Part of a small language model's weights.
Size: 14 layers, 5 heads of 32, MLP 448 SwiGLU, vocabulary 887, 4.73M parameters.
MLP neurons of a small language model. Each row is named by its layer, matrix (gate and up: input weights) and neuron, and shows model dimensions 64-159. Each number is 200 + 40 x the weight over its row's rms, rounded and kept within 0 to 999. A neuron's up and down rows have the sign that makes its largest values positive.
A block is one neuron, or neurons of one layer that tend to fire together. After each block is what it responds to, as a language model described it from the Wikipedia text at the highest values.

L8.gate138,233,156,204,143,180,248,239,227,167,162,218,242,230,252,136,238,196,211,165,148,232,179,243,201,195,159,241,225,187,195,232,241,131,216,197,198,209,170,211,153,190,110,206,172,251,134,206,214,189,157,210,200,151,158,200,191,196,111,200,205,233,134,112,171,224,258,157,140,205,193,190,151,216,240,170,211,193,146,182,175,128,252,199,203,191,170,180,249,230,260,202,253,183,215,219,232
L8.up138,260,138,173,199,192,223,151,177,182,201,260,204,200,187,230,252,253,197,218,240,212,165,162,190,178,328,216,212,217,177,249,185,216,97,187,253,201,210,240,291,271,211,224,183,172,189,119,187,215,235,250,152,286,223,264,221,227,167,168,208,241,222,215,224,202,168,148,206,179,195,209,138,201,145,250,273,185,205,169,216,164,213,245,279,201,161,193,260,213,209,186,234,206,158,118,226
Description: Conjunctions and split-word endings. Mostly the coordinating conjunctions and and or, often after a list comma ("Art, and", "one or more"); also second pieces of split words like se-en, chos-en, be-f-ore.

L9.gate10,206,202,161,186,246,237,241,210,153,167,179,248,273,218,170,215,163,216,224,173,142,203,151,203,209,179,274,182,183,232,189,206,203,189,168,250,186,191,280,189,183,212,262,127,188,110,185,214,172,198,133,197,170,220,245,227,197,249,140,224,248,226,252,180,158,218,192,147,173,186,159,202,262,125,230,145,280,211,199,213,146,239,224,186,213,247,325,235,214,274,169,233,210,188,158,198
L9.up10,158,171,264,167,177,180,264,207,145,246,255,272,152,195,172,197,207,194,200,205,197,224,192,273,130,274,221,239,212,152,172,194,297,276,251,166,134,216,205,197,181,212,170,136,219,137,157,180,198,187,242,165,183,192,215,227,179,133,129,171,230,182,233,172,219,184,237,228,209,247,213,218,271,264,228,202,186,278,100,236,170,208,214,205,188,164,212,175,276,141,231,251,193,313,183,164
L9.gate31,164,182,237,234,157,201,194,163,175,207,233,220,274,184,172,203,213,244,143,173,244,155,237,199,215,147,239,151,183,219,140,205,240,151,232,205,197,252,228,182,177,191,185,202,200,187,239,229,209,180,179,196,59,168,286,209,238,161,148,244,164,181,201,140,264,164,260,201,249,230,160,168,250,166,176,178,189,237,195,218,229,250,193,248,219,106,211,269,167,223,214,146,237,192,220,204
L9.up31,137,272,174,205,177,240,190,171,251,199,189,235,194,197,194,234,228,120,179,211,258,178,194,215,168,279,197,226,238,169,173,250,211,218,225,237,155,256,215,210,161,236,202,163,270,217,196,165,233,232,206,224,167,165,292,136,199,194,189,206,230,117,228,211,194,298,230,146,244,270,195,230,181,182,212,226,161,174,193,252,212,264,222,257,185,188,203,165,123,187,170,188,215,178,245,229
L9.gate94,166,245,268,227,192,209,216,318,124,194,167,219,216,290,167,212,216,195,178,215,131,158,210,136,130,235,208,193,312,222,271,200,167,201,232,243,206,262,184,146,156,226,238,194,169,193,244,113,238,205,214,71,222,262,195,210,179,239,252,262,237,179,220,127,197,146,269,121,162,152,207,201,207,218,193,212,245,247,269,178,186,205,207,210,178,212,202,140,182,148,221,202,191,195,199,208
L9.up94,232,203,189,249,144,212,247,147,197,243,196,213,206,208,166,162,262,160,180,246,198,180,256,141,172,288,187,214,168,186,206,317,255,159,197,165,202,207,198,247,124,187,198,178,149,263,213,156,277,204,227,231,207,207,215,185,124,154,199,215,223,194,224,240,283,165,210,252,159,195,156,182,152,160,123,217,255,232,274,199,110,175,180,181,138,217,141,227,191,154,214,215,240,224,165,150
L9.gate174,159,208,190,201,145,212,249,189,165,225,195,254,134,217,238,203,143,173,245,252,146,144,222,230,274,190,211,225,154,207,180,208,185,173,204,205,263,167,191,213,183,218,205,264,215,212,204,204,176,187,230,164,187,234,216,224,126,161,228,191,252,192,207,190,163,207,143,235,172,231,218,179,193,204,236,211,189,196,153,226,245,159,216,144,174,124,163,247,271,226,227,201,252,283,177,218
L9.up174,167,185,175,216,178,202,207,130,89,239,272,256,233,179,224,187,89,189,261,223,189,226,164,242,213,194,231,264,216,231,197,215,159,268,213,192,183,188,149,232,203,151,186,224,153,178,262,230,207,229,193,128,256,139,193,226,220,239,212,165,169,155,303,174,214,207,147,208,250,261,246,198,254,174,218,257,231,177,163,146,136,185,207,188,148,203,170,225,225,144,218,195,161,217,195,94
L9.gate265,201,208,143,177,182,190,123,217,145,169,224,213,234,180,201,225,185,214,151,190,191,140,226,185,127,201,243,174,135,189,232,218,148,178,225,191,181,223,201,162,210,177,214,192,261,216,197,154,169,207,172,223,196,263,220,200,124,213,221,199,260,149,178,188,206,249,216,116,162,149,156,203,156,208,153,201,200,170,239,143,202,86,161,162,231,222,221,240,99,302,210,188,250,198,241,188
L9.up265,216,242,164,198,192,189,204,208,167,238,169,147,181,229,221,205,183,209,204,94,229,202,209,196,287,161,242,151,142,257,151,180,249,278,138,194,189,195,240,180,194,135,194,203,227,220,160,191,168,125,232,216,135,182,212,250,246,184,245,207,228,205,239,208,182,290,169,225,166,230,270,146,173,198,220,193,265,139,194,238,185,154,120,289,185,161,160,208,205,153,243,199,117,257,182,85
L9.gate281,185,260,161,132,189,284,205,233,219,256,156,215,168,160,259,265,239,121,203,199,264,188,168,193,187,232,205,200,129,277,197,225,283,173,198,199,235,79,214,153,214,202,167,269,209,135,221,228,108,169,212,164,203,277,301,151,168,239,173,246,199,183,240,221,228,249,198,195,245,211,250,217,168,185,179,197,232,220,202,154,192,187,199,184,239,184,130,176,180,207,162,238,173,201,194,206
L9.up281,205,222,206,174,270,191,218,101,242,180,230,258,226,168,184,188,197,117,129,239,263,166,170,195,167,182,269,228,210,206,274,172,173,158,266,182,224,232,172,152,255,226,197,218,218,248,237,196,221,315,232,156,215,288,157,213,199,143,210,192,184,170,155,272,198,241,226,183,158,243,244,190,206,200,227,185,194,186,232,232,184,178,152,245,148,217,140,169,201,204,193,180,226,239,164,182
L9.gate295,270,128,266,263,269,280,183,204,116,186,196,196,153,180,188,146,154,185,174,213,109,140,190,276,258,198,199,299,223,170,169,208,215,209,247,244,172,224,193,230,191,134,216,228,209,196,159,156,149,211,211,188,173,161,201,189,176,174,168,230,216,203,204,291,133,225,141,202,161,199,207,185,195,147,100,120,195,183,138,123,137,200,174,140,236,230,197,197,264,191,199,221,246,204,216,197
L9.up295,267,190,205,226,190,102,202,202,124,214,309,202,205,168,168,196,209,161,177,181,241,197,174,264,171,250,265,254,225,218,225,189,231,185,171,250,195,235,206,181,188,266,253,198,228,193,186,269,253,179,250,215,311,232,226,247,232,235,188,227,253,229,213,275,218,198,206,221,262,270,218,239,267,228,187,206,171,252,163,168,173,211,211,207,230,134,206,258,158,238,203,256,227,211,155,241
L9.gate398,199,236,247,287,181,191,260,193,134,144,212,190,283,209,116,159,251,229,162,159,220,149,202,170,265,175,213,247,171,276,207,222,140,112,195,244,211,160,246,185,188,169,218,201,206,230,261,209,157,198,250,195,148,182,181,172,135,193,248,182,246,210,214,183,112,231,249,204,210,220,195,246,188,221,195,255,239,155,172,181,169,168,199,276,184,183,336,209,236,178,195,216,226,289,217,283
L9.up398,256,185,206,175,227,213,258,183,163,212,182,215,176,260,152,192,196,115,180,243,234,227,178,175,88,312,188,242,125,221,172,192,210,208,186,129,260,197,200,255,170,173,187,195,215,173,180,259,264,166,195,152,194,231,204,194,289,218,166,318,225,275,192,196,191,217,219,194,154,252,229,159,148,224,186,182,218,179,259,169,211,178,165,242,176,198,171,224,207,280,151,247,205,236,227,215
Description: Modal and infinitive verb slots. Fires on modal auxiliaries (may, would, should, can) and infinitive "to" right before a bare verb, e.g. "m-ay have", "w-ould pull", "wants to use"; also some "and".

L7.gate51,238,117,207,207,100,94,213,147,214,178,210,132,158,157,203,159,173,210,203,146,248,220,235,195,170,221,245,208,183,163,170,190,238,231,197,259,227,196,208,206,221,127,166,235,244,213,222,211,237,198,196,220,134,242,134,135,199,290,184,238,182,138,207,245,188,249,259,178,193,231,332,149,186,234,253,187,174,132,225,166,155,169,205,164,173,170,206,200,162,126,182,195,166,183,219,252
L7.up51,226,198,216,242,232,214,263,157,197,234,194,131,133,195,195,206,177,200,222,188,161,159,249,204,150,220,225,273,187,179,150,207,182,209,244,279,198,207,176,177,216,186,205,222,144,228,180,187,206,196,188,191,172,260,143,138,226,162,135,215,174,190,281,304,171,185,162,179,208,277,254,143,287,161,242,228,259,197,225,213,174,188,160,226,250,209,171,172,220,176,252,170,257,228,194,136
L7.gate67,204,186,247,215,169,165,288,128,216,239,257,197,245,132,141,170,153,193,155,206,192,192,231,163,202,224,198,195,146,153,190,280,123,234,191,259,174,159,191,209,184,139,196,221,310,152,175,217,160,128,228,266,275,151,155,172,141,235,168,228,134,134,268,193,148,220,174,175,220,241,216,177,227,153,208,182,242,213,279,173,164,272,238,152,217,155,197,162,223,228,155,254,198,187,215,198
L7.up67,255,237,252,244,171,195,157,200,240,170,211,241,155,139,177,175,187,260,221,287,223,268,222,160,195,276,190,195,180,186,236,154,120,181,276,228,188,137,187,161,159,177,191,189,268,196,270,181,149,198,231,282,211,165,177,206,196,179,200,204,192,209,254,206,205,216,236,135,120,175,252,226,215,153,248,252,251,209,178,175,100,207,192,232,195,185,178,212,126,172,239,201,184,238,189,217
L7.gate193,248,212,238,206,188,117,246,127,260,160,200,229,153,206,217,188,164,135,221,189,168,251,218,163,127,212,203,232,218,217,236,179,136,197,241,200,236,143,124,135,225,142,172,228,204,153,178,161,181,200,181,220,216,80,194,256,180,141,186,301,167,185,207,175,113,190,244,290,152,282,216,252,225,192,190,176,217,203,175,289,103,285,197,240,215,147,143,163,187,268,165,182,158,193,204,160
L7.up193,213,163,256,257,212,198,184,206,139,264,178,238,178,243,156,187,115,196,227,198,273,180,175,228,207,195,232,185,209,141,99,237,214,122,251,239,159,249,240,217,174,169,179,104,268,195,195,248,193,236,241,206,165,251,207,157,213,166,179,150,205,179,205,190,287,222,188,155,223,209,224,125,202,137,230,216,194,188,202,198,192,162,149,154,194,207,161,279,262,127,248,210,187,230,182,201
L7.gate198,247,269,228,176,109,205,173,196,226,267,219,220,200,252,177,210,226,196,175,98,182,116,151,179,230,187,138,140,160,255,171,253,221,212,247,301,239,257,243,225,170,129,193,138,195,288,226,223,283,220,240,237,180,242,148,240,180,248,138,241,228,225,143,216,183,267,253,207,178,220,239,151,200,170,248,214,198,214,204,213,183,238,138,206,224,168,234,228,249,175,222,209,192,249,222,234
L7.up198,259,219,135,215,128,199,176,251,211,190,189,251,184,130,155,161,192,132,192,208,220,223,223,213,300,262,220,154,187,231,254,199,145,198,234,215,220,198,181,230,221,174,221,171,154,149,180,231,202,215,192,229,155,291,306,161,124,251,200,195,206,225,155,255,219,237,256,220,208,159,191,127,253,160,174,188,195,181,220,239,255,190,137,196,245,149,209,206,102,222,238,109,182,300,219,297
L7.gate199,235,222,171,188,182,196,227,231,195,229,184,222,239,192,114,256,231,201,174,135,163,211,215,188,170,202,178,190,201,234,222,175,136,217,193,289,186,163,208,197,197,239,233,210,185,210,243,212,237,201,308,158,189,138,214,198,223,240,283,175,176,258,156,242,187,214,134,206,167,209,159,208,210,117,214,201,223,63,127,216,208,221,308,217,174,169,252,234,159,232,203,177,173,175,201,192
L7.up199,225,268,265,223,183,273,148,267,213,200,184,202,128,152,205,227,177,134,113,123,174,196,290,139,285,190,239,150,133,215,250,244,163,128,185,175,230,182,153,237,191,253,221,188,196,198,141,203,207,166,216,182,198,224,205,181,172,203,181,190,185,227,157,139,213,193,157,178,244,219,224,160,223,199,249,170,275,139,159,189,266,166,179,174,159,207,216,164,205,140,140,220,193,202,155,219
L7.gate286,200,193,132,229,149,180,237,143,171,238,196,178,218,97,183,206,173,263,138,183,214,149,203,203,196,177,139,206,201,138,181,268,213,172,185,183,227,219,148,204,220,174,177,172,226,199,238,128,235,159,203,167,210,156,282,255,184,272,153,147,200,159,175,174,204,214,255,259,171,183,222,236,226,165,193,216,261,146,274,196,196,135,274,181,124,119,246,203,202,227,181,208,233,140,184,206
L7.up286,269,135,188,180,266,241,205,195,144,226,173,203,226,124,233,259,213,201,237,190,186,229,237,173,172,198,129,252,168,198,143,213,195,172,195,176,268,204,206,217,219,188,143,201,197,262,124,241,189,155,234,194,249,153,224,175,127,226,220,164,227,237,162,228,207,164,207,253,229,204,179,151,287,191,180,218,219,154,249,152,188,242,211,203,252,108,205,194,148,211,186,174,146,207,189,174
L7.gate325,279,222,196,248,155,210,79,278,185,253,172,207,249,219,218,246,151,188,138,208,162,201,204,234,190,264,231,202,170,243,251,167,244,214,127,150,244,215,189,194,145,181,183,233,214,204,231,216,193,165,261,174,166,334,172,181,196,214,155,202,274,207,149,221,125,220,236,171,212,214,226,181,213,266,196,228,135,184,153,143,247,228,203,229,139,217,186,149,219,195,222,149,180,199,210,180
L7.up325,124,147,190,239,240,172,185,256,106,221,201,103,161,177,170,189,141,155,243,281,209,188,250,214,240,213,139,267,196,175,234,262,202,207,157,213,209,218,201,195,211,208,177,240,196,183,189,241,202,227,225,211,255,204,278,216,212,117,169,283,154,235,159,224,177,156,181,214,173,289,189,235,202,225,237,162,222,232,238,230,261,195,241,240,108,220,166,175,241,153,241,237,129,204,180,202
L7.gate371,302,217,235,207,127,180,210,221,194,184,210,228,169,172,171,164,182,193,184,192,188,121,178,192,200,140,157,218,224,208,205,222,203,116,215,228,192,228,164,224,205,230,211,174,206,178,191,247,192,313,249,217,200,129,225,261,244,203,231,192,223,184,213,172,105,210,234,131,117,231,199,204,240,205,203,207,157,178,186,232,165,205,123,137,169,200,180,138,277,160,222,251,229,210,201,247
L7.up371,186,235,227,184,153,190,249,257,219,232,239,179,134,269,192,209,248,215,182,235,168,219,166,260,180,204,156,198,237,198,162,179,219,232,182,201,145,145,130,173,220,225,203,171,200,173,134,200,207,148,210,199,174,247,211,245,176,149,198,241,240,197,227,245,248,261,222,206,217,222,248,260,133,152,200,211,261,162,198,159,241,198,167,162,162,83,175,69,229,161,239,237,213,205,239,90
Description: Coordinating conjunction "and". Fires on "and" (sometimes "or", "but", or a range dash) joining nouns, dates or clauses, as in flora and fauna, Bosnia and Herzegovina, between 1858 and 1878.

L7.gate4,201,172,201,205,179,162,127,243,153,256,158,211,215,143,193,194,205,205,233,303,158,184,172,168,249,226,147,193,174,150,210,136,171,224,140,209,181,160,174,188,128,182,232,231,164,231,156,201,176,201,252,227,199,85,233,226,208,213,271,135,105,226,195,218,170,174,153,202,238,174,255,241,188,199,185,147,148,141,199,193,197,185,136,190,235,168,209,280,229,139,204,214,200,202,224,249
L7.up4,214,213,169,179,152,165,227,243,279,201,149,244,128,208,253,299,224,148,243,175,247,307,260,104,213,239,170,187,203,209,219,182,178,173,154,225,195,250,108,220,239,231,225,185,226,211,184,245,241,204,227,195,246,189,205,150,209,197,223,240,110,232,250,164,117,178,140,217,216,202,233,194,162,191,164,205,245,178,206,136,167,298,235,213,179,234,195,251,224,208,98,145,197,270,180,219
L7.gate7,181,206,167,219,171,129,189,176,216,224,209,212,109,175,179,242,250,192,245,211,274,190,159,156,213,171,260,289,136,208,232,209,118,186,189,295,172,202,148,153,231,186,228,171,225,216,181,197,135,215,219,179,201,231,193,199,188,235,167,302,167,168,252,187,133,192,227,186,292,214,241,119,231,104,197,199,234,187,207,190,211,197,232,218,202,250,170,226,224,202,193,281,254,246,133,223
L7.up7,203,145,204,195,236,165,200,226,179,146,177,226,126,230,148,228,162,129,248,263,195,180,157,211,192,237,188,228,184,165,233,234,190,195,192,167,224,250,196,205,142,193,163,272,153,148,239,127,126,159,117,251,167,176,120,239,262,109,160,232,206,164,174,187,246,190,232,170,249,168,222,278,187,179,205,198,262,218,106,191,130,201,258,182,240,218,204,124,216,130,166,181,225,197,141,115
L7.gate62,285,229,252,236,230,334,251,210,165,184,163,221,279,208,221,172,158,246,211,227,185,261,191,135,255,173,233,218,171,181,139,122,148,214,157,190,217,215,192,246,197,156,216,187,159,188,180,167,181,183,178,161,165,231,218,256,167,213,169,211,151,215,247,168,202,124,218,170,235,234,123,194,157,172,182,170,199,141,124,147,195,245,187,190,190,206,229,194,186,239,144,179,144,153,136,179
L7.up62,237,154,256,285,216,255,260,195,147,258,238,169,280,230,219,230,137,177,234,206,218,204,199,261,151,185,200,235,159,210,196,189,229,190,162,220,247,265,177,170,187,124,172,173,196,161,108,217,204,171,166,190,99,224,243,190,205,224,204,190,175,204,215,198,198,224,194,258,242,218,137,188,209,252,85,175,267,124,250,172,149,193,166,214,150,162,253,253,193,233,212,263,165,232,214,202
L7.gate109,191,196,265,163,241,132,113,252,155,224,123,176,221,161,196,212,217,134,262,131,165,203,270,158,201,164,202,249,156,205,222,306,292,242,141,176,187,227,259,185,187,199,205,154,102,239,189,213,207,148,158,172,148,178,171,195,202,162,168,237,186,236,192,194,178,189,237,251,152,176,205,201,139,212,143,207,182,249,257,174,218,177,205,225,179,210,226,208,219,229,208,188,127,208,197,252
L7.up109,158,168,164,170,167,241,205,226,226,179,144,153,198,225,199,174,259,230,135,130,236,235,237,188,208,281,158,215,148,205,186,235,273,211,169,172,167,211,205,180,205,201,169,182,147,231,226,257,244,227,207,202,153,223,184,228,161,104,218,171,261,172,141,246,204,203,218,159,162,121,214,191,199,146,162,240,198,210,206,189,286,151,187,127,235,179,125,178,177,229,196,182,191,228,199,254
L7.gate128,234,158,184,160,134,148,235,165,212,163,204,155,106,257,154,224,245,220,250,122,145,244,201,188,228,214,190,220,198,195,175,165,168,201,204,163,164,195,135,217,183,195,235,217,225,267,216,243,211,209,228,196,224,187,230,129,229,169,177,93,222,215,207,142,96,241,217,250,253,135,255,224,267,132,228,242,217,113,199,198,173,228,226,198,210,171,219,287,190,284,171,190,174,175,167,182
L7.up128,194,163,186,143,193,138,215,309,134,177,222,240,165,176,152,183,272,237,166,188,200,151,219,242,195,197,177,209,201,219,218,169,177,241,245,204,152,168,236,205,206,198,199,160,123,156,234,167,159,221,152,168,219,190,251,178,141,150,153,224,161,226,215,187,170,215,216,132,223,210,150,191,170,213,182,208,173,267,171,170,183,225,197,165,212,130,177,159,189,176,224,181,228,137,249,129
L7.gate146,248,199,246,221,189,264,239,209,235,227,191,131,218,207,278,96,219,184,216,177,148,206,199,272,163,240,164,224,163,179,221,192,275,286,197,216,210,253,196,251,217,177,175,214,210,202,289,224,202,154,199,232,158,191,212,203,146,197,289,214,166,231,284,238,182,204,264,186,258,240,220,195,256,197,259,249,229,170,159,149,273,192,181,207,207,206,206,165,188,201,196,138,111,237,205,226
L7.up146,190,116,205,274,251,183,193,195,156,199,158,192,252,137,219,92,210,177,299,247,166,302,191,220,171,231,151,188,238,210,186,187,246,213,151,233,220,258,207,245,200,221,178,273,220,223,211,204,162,179,210,168,171,222,215,192,140,196,195,214,201,258,273,222,272,176,237,177,249,180,172,200,276,231,197,249,189,150,160,165,252,209,263,189,180,206,254,206,205,217,202,204,160,198,278,214
L7.gate240,153,159,226,242,205,194,205,211,134,176,247,188,245,244,261,143,226,167,238,203,249,278,133,242,292,218,131,175,218,187,195,197,249,210,179,226,209,170,212,206,205,232,194,189,229,220,211,228,163,225,217,177,189,213,226,186,157,218,193,218,166,234,198,210,214,157,233,224,221,173,192,281,290,216,206,226,161,179,166,231,312,182,257,280,207,196,234,138,217,230,206,178,91,240,173,218
L7.up240,176,211,220,232,182,202,238,204,158,243,210,156,238,255,223,109,218,183,203,176,234,236,198,285,235,170,202,166,185,159,134,192,219,248,158,237,229,279,185,211,230,268,223,191,150,196,278,220,172,173,251,178,268,213,204,163,150,190,158,238,175,212,209,223,167,185,187,227,213,221,204,203,279,224,193,188,123,158,230,156,285,268,248,172,185,202,255,249,163,253,200,202,100,157,221,224
L7.gate273,217,127,237,261,150,171,214,153,165,161,193,218,260,202,166,261,175,223,163,148,261,226,165,232,257,139,115,217,235,263,192,246,240,231,222,203,189,231,232,198,203,125,163,170,212,217,255,191,224,167,148,156,182,219,189,260,216,156,178,80,192,199,178,195,224,232,225,181,179,199,218,232,193,270,155,203,224,161,202,188,236,191,238,201,174,114,271,197,210,170,206,128,148,197,158,217
L7.up273,154,148,185,212,153,179,214,149,201,220,177,236,310,244,101,245,174,231,197,219,176,232,116,200,237,186,182,217,238,234,93,136,216,163,252,229,297,263,236,203,185,191,197,118,188,240,200,202,186,239,212,241,183,175,212,241,165,246,204,186,201,216,266,214,154,185,263,238,145,168,207,169,284,213,153,179,199,259,224,213,180,219,262,187,127,222,289,156,180,195,235,208,151,254,228,181
Description: Paragraph-ending period. Sentence-final periods in Wikipedia articles, mostly a period fused with a blank line that closes a paragraph before a == heading or new paragraph.

L9.gate3,162,226,196,200,229,170,252,250,109,234,231,199,251,248,169,177,303,122,136,277,205,233,182,228,227,185,222,172,123,208,180,147,272,120,208,222,188,191,165,178,161,174,148,267,201,210,190,217,187,186,208,232,215,206,295,266,105,200,205,240,236,156,236,270,250,199,190,232,257,214,150,162,289,228,233,231,212,163,179,162,190,263,211,225,203,199,206,162,164,204,206,180,239,209,204,214
L9.up3,194,232,177,212,220,262,124,220,239,186,175,210,221,242,234,195,268,155,186,194,209,133,198,263,176,205,109,167,183,176,226,200,248,234,155,222,211,209,204,237,178,145,230,162,179,261,288,168,282,245,239,224,187,181,234,171,163,161,168,173,174,258,172,199,192,289,162,179,276,204,195,151,180,113,184,131,194,237,133,159,164,164,134,155,159,271,124,165,282,197,121,218,212,146,206,245
L9.gate96,292,193,272,174,149,157,187,238,173,138,174,196,272,170,228,195,162,224,179,227,273,191,153,168,155,170,136,220,174,239,111,186,164,125,208,184,223,211,171,113,237,231,177,144,205,145,154,242,200,186,188,211,157,202,148,171,206,257,187,238,175,169,166,192,203,278,233,179,255,174,188,171,228,182,177,172,140,259,227,224,218,229,212,266,186,184,187,273,272,254,202,169,146,202,185,198
L9.up96,218,203,172,171,189,249,222,211,142,190,146,210,262,192,192,206,249,184,190,214,170,146,227,156,205,194,242,267,188,238,281,233,258,222,153,153,230,169,188,195,229,183,218,225,261,185,189,186,196,214,254,180,265,177,121,221,213,207,216,250,189,211,162,208,222,229,164,150,272,253,205,153,164,161,185,191,195,168,250,213,228,212,180,225,212,195,198,248,223,231,206,175,218,141,206,181
L9.gate114,176,118,119,222,216,173,151,108,143,232,176,227,209,182,221,201,243,176,208,238,163,206,206,237,240,220,274,205,128,200,259,221,131,276,181,169,174,236,145,235,194,209,228,228,159,231,192,223,200,154,181,233,220,212,162,267,216,240,199,215,205,222,184,197,173,176,174,135,189,174,196,232,192,174,247,257,201,111,298,165,213,102,181,162,272,163,247,251,207,158,134,226,191,198,222,213
L9.up114,187,225,186,259,170,297,186,187,189,201,192,144,207,210,250,184,252,215,204,178,120,196,202,197,221,205,209,213,238,166,118,146,157,159,176,218,220,292,191,268,169,236,193,184,220,165,179,195,160,176,144,166,160,205,214,249,242,217,239,161,214,152,167,181,230,182,184,187,229,225,187,129,219,210,207,154,145,126,252,168,234,281,188,175,184,257,250,181,171,218,151,199,240,163,229,174
L9.gate136,165,178,216,248,237,247,216,280,143,196,150,213,294,225,134,225,234,248,220,187,129,229,119,283,189,185,163,257,205,164,227,182,249,231,196,131,196,256,251,224,213,223,119,229,156,201,243,255,230,157,204,213,194,184,203,214,204,295,264,247,236,204,198,238,141,189,272,233,215,168,232,200,245,240,176,214,172,143,183,180,192,235,214,184,182,230,224,144,216,256,188,143,238,212,201,186
L9.up136,146,136,238,232,188,226,212,192,199,211,122,219,251,202,225,198,281,240,179,237,212,222,108,242,194,182,206,237,229,227,247,179,218,195,161,164,193,266,203,286,196,225,175,205,153,228,259,230,231,168,213,241,204,202,190,195,156,213,157,232,190,157,199,242,174,267,225,204,167,177,175,195,224,201,149,245,173,166,214,183,291,166,246,210,191,221,173,250,227,155,157,90,186,279,235,230
L9.gate145,213,275,238,206,248,151,180,268,198,283,165,209,204,178,208,260,217,213,137,200,229,217,262,157,209,224,196,222,192,156,179,214,192,231,223,161,153,173,176,164,183,198,183,286,231,194,170,215,223,199,168,255,178,246,147,198,206,213,193,211,202,260,215,154,189,153,60,180,174,197,179,137,169,106,150,236,100,155,226,214,184,210,185,225,115,271,215,235,242,152,147,179,240,181,137,246
L9.up145,168,222,144,172,252,197,152,188,185,265,250,240,173,258,218,283,197,176,206,142,245,161,180,118,232,203,149,183,204,195,179,193,171,145,246,180,236,245,151,172,249,198,201,186,240,129,132,245,290,125,136,205,254,217,155,220,232,211,225,241,248,219,212,188,170,208,144,196,170,164,280,238,244,186,197,180,129,230,235,136,212,140,222,159,237,217,230,233,267,162,285,228,207,216,218,165
L9.gate226,234,232,204,279,195,227,146,182,174,246,138,94,249,220,181,208,243,183,202,251,218,228,215,156,197,161,204,237,168,101,190,193,192,222,145,195,194,211,138,169,194,244,173,206,147,181,150,213,185,217,196,271,175,216,245,129,286,200,240,266,134,220,171,146,197,202,178,182,157,107,218,206,257,86,231,203,188,119,224,216,204,267,238,212,145,227,188,222,209,274,219,205,239,226,245,163
L9.up226,205,163,136,225,232,210,126,181,180,162,254,262,183,182,208,153,201,179,243,279,211,138,250,170,280,155,175,291,159,179,252,168,205,184,209,136,203,204,192,220,255,196,176,292,219,215,146,168,149,218,165,247,215,217,192,266,197,220,205,286,228,222,167,204,215,158,210,224,190,244,206,147,180,208,219,205,147,265,202,145,233,200,188,232,199,218,213,221,278,205,248,150,264,154,167,182
L9.gate242,197,205,250,189,278,185,228,213,183,263,180,182,224,193,207,232,218,170,206,232,234,185,123,179,249,197,157,264,202,217,238,180,238,209,219,201,163,222,224,222,288,205,254,227,250,216,219,190,173,225,165,160,168,188,196,225,172,201,149,242,186,105,257,187,230,239,192,172,118,195,194,240,202,129,187,227,154,185,177,244,202,241,223,197,245,252,208,196,168,225,153,142,211,159,298,265
L9.up242,263,260,171,245,201,255,189,148,124,134,139,240,265,293,173,224,274,153,209,127,256,241,220,179,206,182,208,240,189,163,235,196,140,207,212,224,167,214,190,215,228,216,235,239,204,226,200,191,177,119,266,138,211,220,146,153,201,201,219,216,229,168,169,172,199,221,265,154,176,140,237,175,145,197,289,225,176,193,259,199,182,211,228,169,135,198,193,158,176,252,159,167,202,210,192,210
L9.gate345,215,216,175,217,164,207,241,255,189,216,211,180,167,209,189,139,263,257,226,225,232,263,180,241,207,256,100,139,151,168,159,243,229,223,175,213,195,260,189,320,177,150,206,231,229,206,268,189,183,217,219,173,210,255,160,147,186,221,247,196,271,198,254,261,184,231,239,229,161,129,230,232,246,193,177,234,278,173,185,145,259,167,227,155,136,194,218,171,250,207,151,142,177,260,156,201
L9.up345,229,127,241,230,210,160,184,197,165,225,262,173,281,263,301,176,267,228,196,239,147,204,221,185,223,137,220,225,197,205,286,191,200,234,243,195,168,269,210,227,211,142,190,246,239,161,282,184,154,233,205,227,217,253,239,124,182,237,198,226,147,206,261,229,137,238,260,135,164,194,213,219,237,175,145,171,181,187,144,166,206,176,272,204,117,139,180,197,159,241,154,167,236,228,180,256
Description: Sentence-ending periods. Periods ending prose sentences, often with a paragraph break, plus row-final pipes and parentheses closing table or list blocks.